config.yaml
n_layer: 9
d_model: 320
n_head: 5
n_kv_head: 5
head_dim: 64
d_mlp: 1920
vocab_size: 4012
activation: "quick_gelu"
norm: "rmsnorm"
norm_place: "pre"
norm_eps: 1e-05
positions: "rope"
rope_base: 500000.0
rope_fraction: 1.0
qk_norm: true
attn_scale: 0.182
bias: "none"
tie_embeddings: false
parallel_block: false
extras: ["capped logits"]
init: "normal"
init_std_qkv: 0.0267
init_std_o: 0.0
init_std_up: 0.0267
init_std_down: 0.0
optimizer: "adam_variant"
lr: 0.00197
lr_mult_qkv: 0.5
beta1: 0.9
beta2: 0.98
lr_head: 0.00539
warmup_steps: 327
schedule: "wsd"
decay_fraction: 0.639
decay_shape: "linear"
final_lr_fraction: 0.0
batch_tokens: 131072
seq_len: 512
doc_mask: true
train_tokens: 885500000
steps: 6756
dataset: "wikipedia_en"
MLP neurons of a small language model. Each row is named by its layer, matrix (up: input weights) and neuron, and shows model dimensions 128-319. Each number is 128 + 24 x the weight over its row's rms, rounded and kept within 0 to 255. Numbers have three digits each.
After each neuron's rows, "fires on" lists the tokens most often at its 100 highest values on Wikipedia text that the model never trained on; "fires after" lists the tokens most often just before its 100 highest values on Wikipedia text that the model never trained on.

L5.up1246:114082120154138129167157067136155100172143128154094101135106135120121131135133134137137135148111092106115180181107116100093125116179122109136156140100130152102129173145101113148152151077099109195086162163102149128104132096144100117103121127097137115085163088132117131164131115124139155130162161115130156106094124125104112127116137136127159131134134130126130122139121132127129152148107119143113111135140092115114147148127150109152102112137100136149147101119153099102129119129122100136124133113104155108148145187102105115130122140157162095184168125123154139156137192113151115116
fires on: "\n", "l", "ag", "le"
fires after: ".", " v", " st", "B", " ab"

L5.up1191:143124158073152132141075102134144162173110110118123177146127119125097159109133179113114118108136146158142127140098180134082117096122149154105141140154089083144154128105102130137084150100140139096140157118124135109145135119085157079129120114139161181102107138128144164104178145108143154108129072145162119127117168107184130141131128122144145107166117113130095128104173111101120142154110142120112161116125089135133110151153124144147146145085151103100105121117126143144123123109111086167071115120128126101145117136132100095110102124180124111126106108126127146133115133140130148122
fires on: "-", "/", "ip", ",", "les", " &"
fires after: " Al", " /", " Le", "ar", "L"

L5.up1403:138123130141143140121082112126153145101155123123154100140113159092131087149132140142118164171158136138114138118172134107078147101093163113169123157186124143082160191096111106145135149152128127125041140126119144129125182135130120146139178158180181105145184106089095151148117137113118137141148112118104115127116112096082144171154108107103122141104118153141104138145122132132106140181130089149125126135122139148134114092131144103121142118095126164095115139135150129128094109126123135126117106131106128117146123130098122134102120123116117102121135117110148181130096129107098069100
fires on: " to", "om", " |", "C", "w", " poss"
fires after: " m", " Mc", "le", "ed", " T", " Q"

L5.up1229:123105130131170145103101092136118122131095129126136129185111145130100132128140197082132136161131153143141101148147072138102115109066153148140146154103140152123122171096101139112183142091109126159145115145104097127165114131102113121132123094173145113124136110129144132091136138109124153110131152117141097098134180102151170093141098103185129095135136098121143115151137128102087127114122156126131148144131142129148126116107108126150135160114102130105141091098144148129139138169125164122130116145112137113145139110125131143118139080174156161141101162144149139102155101174151157139
fires on: "0", "le", "5"
fires after: "0", ",", ".", ":", "5", " ab"

L5.up751:139099131143141148128089072098122093113103126093113115119090101109109152148142131095140145158131136098155131114123114166138088113147133107136152109127082145098127143105145128090166156193125109127123099152120135118134159098097136122091127140144094127137122115151122107104151092138137148123082136144112131121111097100166156107101106176145123105116103132092106082112134121138132117127137143145145092124131144123122124183127139090135107075102131163111126148068127138172121084115155147148102131159116162145143124151159146130164085135154158091108140096140143115105123128163121143134
fires on: " ", "ond", "'"
fires after: " June", " January", " September", " April", "p"

L5.up1081:141149154158122134114092161119152125157147089119115157138128135123077085145136129133103127170143142143126132150152101180092125089095133142137100124094135147115127156115164156143145128144121123087117132108144109097107149094125067192080107157159131085146105126132133087106111132128088135136095153078113178122138147079127128125174116103134151151140157112138150129115142128112129134121122115142131184138151148123163080116143139101133133140145121150105176139099154176147138124153149105190155153126132149186156152117117117075076181139088133123115131097090168098095119131118126115119
fires on: "uk", "h", "et"
fires after: "uz", "un", "in", " y", "ang"

L5.up1293:114115113128139114142087143090137176143124091131128130147104146163146117118147144150168138143126129121124124118128116172131090125128139134086122194137109141136067111117126145145110152144138078145169155125087108143152143117133103125125116139115133117128131151141151124126085121085137111122103145149149142123098148119127146168144100115094134175150127127122160115104092119098173141100131123147100111136132095138155082118152124136109136131127121138134144116075179113166158133084134125120135128133127146130113125114133159100125072108122098107121124138158142146130115106140115162141
fires on: "ad", "es", "'", "e", "ak", "ast"
fires after: "o", "lo", " De", " O", "ro", "a"

L5.up1841:131115109140128123141095154133107149197116183113139097145141145110127104109135079059111135116127129085132147148090159168158161165120142140117134156138122131125096133135091121135137140078129148113129142124158158140134100144065148137123141123134122134119147089135144141155136119167128147119149105123140129135136117146163125138088154109136121084148123126137118129130111191119141157112056151144120137131128126130126114130120101163147181120137103161152149168137175104114142095092092114145118077102071120164117109182091136109112166117133127104137140157111147107153107145144135157139
fires on: "1", "p", "d", "l", "ly", "c"
fires after: " ", " over", " up", " near", " after"